{
  "n_layer": 11,
  "d_model": 256,
  "n_head": 4,
  "n_kv_head": 1,
  "head_dim": 64,
  "d_mlp": 704,
  "vocab_size": 512,
  "activation": "reglu",
  "norm": "rmsnorm",
  "norm_place": "pre",
  "norm_eps": 1e-05,
  "positions": "rope",
  "rope_base": 1000000.0,
  "rope_fraction": 1.0,
  "qk_norm": false,
  "attn_scale": 0.125,
  "bias": "none",
  "tie_embeddings": true,
  "parallel_block": false,
  "init": "uniform",
  "init_std_qkv": 0.0224,
  "init_std_o": 0.0,
  "init_std_up": 0.0224,
  "init_std_down": 0.0,
  "init_mimetic": 0.7,
  "optimizer": "muon",
  "lr": 0.00523,
  "beta1": 0.93,
  "weight_decay": 0.024,
  "lr_head": 0.00782,
  "warmup_steps": 200,
  "schedule": "wsd",
  "decay_fraction": 0.531,
  "decay_shape": "linear",
  "final_lr_fraction": 0.0,
  "batch_tokens": 32768,
  "seq_len": 128,
  "doc_mask": true,
  "train_tokens": 361900000,
  "steps": 11045,
  "dataset": "wikipedia_en"
}
MLP neurons of a small language model. Each row is named by its layer, matrix (gate and up: input weights; down: output weights) and neuron, and shows model dimensions 0-127. Each number is 128 + 32 x the weight over its row's rms, rounded and kept within 0 to 255. Numbers have three digits each. A neuron's up and down rows have the sign that makes its largest values positive.
After each neuron's rows is what it responds to, as a language model described it from the Wikipedia text at the highest values.

L3.gate505:141107128101104091130123137122143126136111139150117141154129144071082143155111183096098130109108128127121169120165149140146070154141107147113149137136126103076142120138113097143150101146109130139168143208164157153216141166105122110140106123172095158108132112136085182153117127111141096155164108148141188120157163123117149122076036122095079103091165183086139045175089072146140074116175
L3.up505:126151150117116112116160150141144123108136067142100174128081106128211125165094128136184075102161097118130140157106071147146110072062090084129106183112152141156136200125149100174151143153070134194157115097104121124147174114131158163114155115118125135157136147081107090161133180080116085146128113125158135114163154116145107102090136102137125142151189153140090066115126153081152159068139
L3.down505:165111069108189135126124133175124137135131149156150107098138097094139174080147104153085050151125141146178081166195115116128101131102158107146157095117114103104072087150148106145164159203125113136142086075117118118094074170002129112171077059135113145075147150102150132085114172112138089121117130092181137130147107116106151196106162085075180151084126127098190193112165082121174118137110
Mid-compound joining tokens. Fires on hyphens and dashes inside compounds, scores and number codes (2-8-0, Wu-Tang, 0-4), and on a split-off initial K in proper names (Karabakh, Kwara).

L3.gate4:123166133132106160098165136126098107096181154164093096142140057129148108130176154125134071169149059141104147141089126207195171101116149128107188106102129155112054100142144074086120103151143127137122119151137125134140133158173115069157105131099136155133115097100054157128106116048096132143093156114169122130136112122100096101127193096131141099163137103123066130073107103154083092144118
L3.up4:084169105118127189114130143119130132109128125158098098146138107184126182152149136173091134155121126158150138104152110076110185137135179088115107129163122061092094132138145158088121151109146145104098190184012101121148143135145148131144116094057157171145094163129060127120127092107081113056100136121189137099120144118106103129112110103123108111139110191115121132116102085076147081086203
L3.down4:157106060078150098141092161164106124066098122074105165162095158095075106082126184148146106116128088101098119124111205094111148093117092052142160151099177161153131152106115139124102106146173170054146154138174101115126107169120063119157114131212164133129125145122161130047114093098084171124149155099159167164182131164142113119130076126143111137158102106135126122103141118155152088146113
Date-preceding tokens. Colons after infobox fields like Died, Launched or Established before a date, and month-name pieces (Aug|ust, M|ay, Jun|e); also scattered word pieces (O, immun|e).

L3.gate467:146117058129165152087113124138118178100165139181082096127176144119108120141087183167079125136088134154166192090128123128181124098067159140180141085096137079157139105103156135066136140104142085171103140094081104111165179131140110125111128153112086142113111115089160115092140130115155157181108095098048166146155072147131143111136130126096115108093070139092099180140160101134146111111149
L3.up467:072080121195099110197107131136125063124106163126159149124114107143112149106157108141088118224132120146099128129118157092076078176142086150117130117139167114118139101107139153163154138096125113104110163116159156104127129154143138146132154141078171102143164166107161172222060193139157187152171156086123128089090128148113096130077122103131165063062111107124126087177086117106189208121147
L3.down467:161188124120114084220136125126129126055167105184104098120121103150134116126153083057154170109142091121173097114144145134159130121145099074136124092113105118167084141137099119108105144074112150093098092121132132159097154135133147153215143194154109149135195141029142127090106124097072135097123182121058102147155136154117132169091089138138151128102157148150146104093158106107125140134070
Word-final subword pieces. Final piece completing a word split into subwords, mostly ordinals in sports rounds or legs (Secon-d, Fir-st), also Ju-ly, Fin-al, priv-ate.

L3.gate555:147164140133144129147141140158168039138149105147117156118101088175116130141188154126184170139129120091109148125146145133109143107115088208106094141082143133158153121097089103093141133094139121168121191144166092161064095096137139051134174040099186129122142157164125138104132174123165108135158171094107084081138116180133131198167076144127126192105149157108127105112143131125150153175149
L3.up555:179119096111157130108154087130127168219178131104125179111157141115124135119129121138131166208129151072140091127108176181090135142111113115118127125151121152141089065171084134140122133169150102103149174097162105094126106133164162109131112148089102085124096172043106099122141157083180121102120156094135121106084107179201126156076150144158132146121118122063127108121113127080081142130137
L3.down555:120170150135134112175111143152081109124103143131075124149140192138085151132059110127090160113139142098171154085148131111097201155188129102135122069176098149158077139074149136060159115161146161089136163073072134125149094167108094151125159132146133124151067154104121091142168123111136161150121090144168103122099080149143068105117077048118123106115085128156110127120089139087137175146093
Word-completing subword pieces. Final subword pieces that complete a split common word, strongest on "e" finishing "one" in "one of", also "te-am", "o-ut", "be-ing", "ext-end".

L5.gate267:098164166173074124136154107078135219185149086144158164167138141089128099082182112123145125126092132113083118115136063119143161175111115150105175118175115103158084111156141141110132073103107091161129171132131133108152125092181106149148131070108120098174153198141138147175071074122106132156127137123114101096139098132130162152149132168139169114170123125180136122177092097201182114131159
L5.up267:113144050113111108103084091130151144113155124124174214140215105164126141093154121114141121133142121128165123137128110127086157110156127062073076131149109162157146122120137123137109105120140080202127193132118126098119108133138090122171140177115143131082148115113154102179164080140174133111143143130120163132090070124171113149112120154183147153088162177160143083130114118099099111115150
L5.down267:099175114109083132098162081138114144112157106096150142118073179139097121184066130139148127150070076157126132125117136129121148171073144110155143166165085130057118135101164102090079180165089062149148173149188077133072182143086078118158127142119140132095135095101132118101125089119163171101122139112085175116096076182163124103140102171111156148139139132128068164137134155137098194162166
Function-word completions. Fires on connecting function words, most strongly the second piece of split "which"/"what" after wh, plus "and", "to", "but", "while" linking phrases.

L3.gate403:155120155143154089131123169136130168133126140179058109150164092073091188102131107117166123223139138118102099161119123125128125132118166086143082161147124116150125117073090114161152143147181136125179139118092160144105128118139153125141135117110101093126080119133112132143150153180091130136138129112131142116109117153134183155151138138095106092102193072155051121096015152055112149117104
L3.up403:160157155064140140133099151109166096127108119073109112142147120129164084156150160098177128148146176064099125085049090115127107075149112132087166149158065173072090167180033105087127130094104096087171125177131135130102129080108030132134094182166130143073167131128146116188188090141061155178129149128113092112128067146205078080115157137138134173170113109096109072099169136144147101092145
L3.down403:126118132182097074103149132093169183129154115137128141120118137087084190150152052082160116123077081089160122151119122136114135109143113153072132155131164124105123104155101188159147097115074163116167113077149143142135129138082192158145141118128097168181113161189107160088126121160176131084157123105210126140066137133079131208207162146182181141109179134154152128125135159138125063092097
Infinitive to, word fragments. The infinitive "to" after verbs like began, intends, allowed; also short vowel pieces inside split words, as in wh-o, hav-ing, M-e-eting.

L4.gate589:154127121144152184182075127127112088153094106099146126161168111160123170128100184159124159072118140111124130150114105153127155111191080081094146173150118106162110163164123130154150173131152220177133096144102149128145136068093159142153159074093144148163140147126027107152122173133164122133110114073130142157172102081146183153131047158094136156141097120131096161185104183207137096159132
L4.up589:133154098092159056094080088120125146175117136144168095175088127105115131161160171102128125095089183140126090139146152118150117087137144136140239072148139174096134123129090123153095137145179175161150096113154103134123127077097139146127148128148159103125202127110166155117114146091183104171116162157151126101161133148080166106170135101089195111185098105115091097126203122081088145115133
L4.down589:187100132158135093149084127138132061154127141159155076140152141169107138141141099097093155127116129102105087075100087100143079147108170131115098127070115115139107130115114135085104104168067166112126130098118145130172109162000091133122088125193100106155140145137086077149144162123171112153099102186174197116010102182166145138084126180157096093122095122102127164125120101090164162116118
Word-completing subword pieces. Final word pieces that complete a word split into tokens, strongest for the y of family, also le (couple), d (cleared), o (Radio).

L4.gate155:136136127104107117161106087163071064089059098139105072121105122121156134082108112140152104132043100123139182099113146152099114106094093072129111097115180126153129109087067116133060138106133093146073135106157120165118121125118128117082093113093112219126179098126140106116113138069116173091142197151113118121109220161135117097139112128114080106126132135056142187112109110123153195138048
L4.up155:127162163120115139117154127151191179090103145143140138157097129098136161102126113192160132135139124137168174141104135147102154221130099103117112120116134135170150170130126149098042089122159100157147140131108098140138103109115164124152113099145099141175153186117150148164145129112107128105138178127085136131126083137143188128153124175153088102143181122090079162162080107141160151175110
L4.down155:175113144166121121174158137100136086101127162136083166103117172148101131171099120104080148177103109136122082101139089162129123038191167134166162124115177113108116044101169093134090124079139082106167128181121109167138092133137063114129115165132143119142170120101109087108118152167131123127103129172129088117134085203140102107123118076191134134052164149183124106105163194112098152188086
Word-final suffix pieces. Final subword pieces that complete a split word, especially -est/-st in superlatives and ordinals (earliest, last, first) and -ly adverbs (primarily, proportionally).

L5.gate566:149103111150126083148135132104163160107077116151119141156172162052106087165168150155120200162139166144129164139121158157157141130075163133097152099093120075142128098122108087157065102174142053144122116083164145101080142139140135127187125057137200101108165137103159146153120168060163127136134144138050115090140084172109154134133123063096115121071129085113126128156167112146156196132103
L5.up566:138140058103131084172079159156097136111076163178103130156178093139071134134114116158106164149061107114171120105098145145204127126143105149129106119050154141160121152090101102112094089072150129122107086110038117136117141153137177076094150096113172123096131110124088145105104147113125147110150173120101098118173204122151173168110157153164074134163150122059095188149160096162104111101074
L5.down566:148167124135133139145112149136093128165158107159141137140081154175096115094117115146079120148153076134148102103103113148115134081173172124091124093127168081213120133110168183082069167162055081138171142093158108155139142116123074072129138160126159104153154150106143087085158113145169130183098154089086124055144066171134143098109081103103171117156105187135136088086157146104085120147108
Ordinal and superlative endings. Final word-piece completing ordinals, numbers and superlatives, such as secon-d, fir-st, thir-d, thre-e, 6-th, m-ost, hott-est.

L4.gate7:052145086106131138137069119128135152107124135125142134105136109143131072125202112138154098147084167124146080127178166112102099136121115124161149124169099149107130070066145179118123124128157155147149157163161141145117110121126145139100141142085140129153058151162132137145093198101140115081155143125102130195068092141156122139220091095093075129160079115182091096115122188157155157104084
L4.up7:134084111145124084062135075160172181125088084125107166168107160112128103170123138103122098142124160133167158093148129129117084098089149151109120184166107122088158101143153171078097147128102133133120151093144111135101097178115081158124130099104127051055091121153144125158117141147208122068157170157138149120113120174101123096125091082127123103091132117120160173115132185148149140129147
L4.down7:167191126065116152180127117115150057085146195103147120104164161142123124175158111132116092168171128136125140097137127183131163107127149191116145136109133157127158088107120131124041118092152086122129115183130078125137083144214100109096146130125064117172089172199111118132112125132135141128122123153135121156127105127123101129149131075140075098106169164163165166145138126150124178107123
Become and copula verbs. Verbs linking a subject to a new role or description: mainly the end of became/becoming/become (bec-ame), plus was, is, as in biographies.

L4.gate620:166131101151088109185127160109144149086088103082111158164183099148156100100184124138142090148101136090105118096078138137131160128174100119162090186156031146094152099152081141162124054104103105115134159111157140108098101114182144129133149040134116114168109111130133131151150136091091182141146214111129166148046124126115110049134109123111096163174136085168166111080145153118103138090094
L4.up620:101136127102152134116173155084118160150161098111104111134139123152139076075107069170063136179094165106057158101138157136138156120161108178148124195133098151088095053101138130136192129157160073134126143142129124111129106091149125138143125141085092091166115109129090144075121130136178172112168149112184159095065065125116133122086136168089158121109199122149071111147083164109108140148197
L4.down620:116117110073055102135143146168088162176163073143135154141097115121160184118138093092172148161140090094147115116122121162096115139113075117110047128201150144182149101153080120110138123156130127201138135159163140092095126096152061088136131112196187141165101149163145116212135122126155097091079085148116182129084084206134131133116075079166149178111113131168116092109139136091128128133186
Clause-linking connectives. Words that open a new clause after a noun or verb, such as that, which, who, and, to, often split as wh+ich.

L5.gate177:132149137128130069122142114103163103187123135163103154124078136112144082121073096148159169097125163129105149079162161127097077136090119161151133109132076177073113162105154165145122151142213129172116123093158118173118072126140067144163073130161090104140107100131080119121110168203161164187100110116158078164116137123128171123149153106071080134129173122141137100152128147105136203161158
L5.up177:108166196167139163140154102142101142105155175111080141178120096150193138154099060145113149159109133115130097110097179127144127119110091144139164149104084125229080176159091151139118205155138104131093161104077170133142085140153138132150103071111153112119118066108168121190104098127185145166127079113112134097153127141133161118074144146127199149137182077140120091166115144119148177167091
L5.down177:134114119168080135121104187107170076152150122121120101074181162139147160096139144079065156065100149110165077123154168113075135067089126132125122056164152154091115116124157117051131119131121128173181098075118111112137140137126107144130168180119092094165148141100108128172097145176112183118095197099091111125143121192128103161110116115127096154108141141206122172125134124108104133138146
Word endings and sentence-initial The. Final word pieces that complete a split common word, such as the e in one or some and the t in except; also The opening a new sentence.

L5.gate349:115107148131174141125072146147153149112110196117102134129113173025117134155101079122103052104144142160193119150123188105152117122170065184160144189189075128165137101189136127115090158176098147158137142071079125108143123170150117124108088122101106201102136126133138120118108145160150130126145105146113176162147144091138172146200070121117135172148134139165105106083191154065145146167132
L5.up349:167152075122168138121164146113085156123086097136030136150102156127153140092092127143086100099118160124149088139173155169103147112125045162077143150113163166122160173152115142135139089098105109159117145074130076130126089145155131161129119110170107118127161145155173121198147079111195155197105107117163163199152145096061083099111170071159173140135176127157163115164164116139124135147140
L5.down349:160036094102137153134073154130112166084080129134150114142207118126096150132105119088082140150085086148187080127094150176116103084164096119113141144165125060167113131112176122103117104121080116099084111116171142173110132157051107119084176154122178176137116195132124127101121111063097100114151166109116131143101109136136134144153110114083105045095116099105115129138135164153120126134089
Mid-word fragment continuations. Word-piece tokens that continue a word split unusually early, often right after "a" or a capital letter, e.g. D-ate, a to-tal, ab-out, Pa-ul.

L5.gate308:139149082100156121119087159135082042087163142127066149185120099108085169202147121115186128110086070089140120138136151102186128154141128119104108055210152137163119203158161122103122101148193169098168165144128202139122155120076140111114082108096106146201082089147117144088131147103091124151176151131082186158202155112120123112128118125131128120151134099078102113126140123130129135128147
L5.up308:146155078091095136095077127126106049136118137136137129144173082122153099123083108128173166129103097094128119144091147119103187103102084136127177084110161091182110144100137123111115159166082129069096132084103185116133125107162186174104156152125110184056140127185101158088073106061070100077120113089095193193116107167142118108096161067139155138143070167084088113053114109106109159185130
L5.down308:132109150108106146124139121149100104128174081095097121170093159114189117103091101121066126207123148148113152107122118066140163160117166114066138134151140131159142161094109137115118141212089124126093102115108081140139076166013111109158123123159120123162071131105168043177122181132091146122135146117130162162139162129147157143125085185180144118147146107088173130135116153175162146171139
Word-opening fragments. Opening pieces of longer words split into several tokens, mostly capitalized name starts like Mar(co), Mar(ch), O(ntario), Un(ion), plus mid-word bits like m-ar-riage.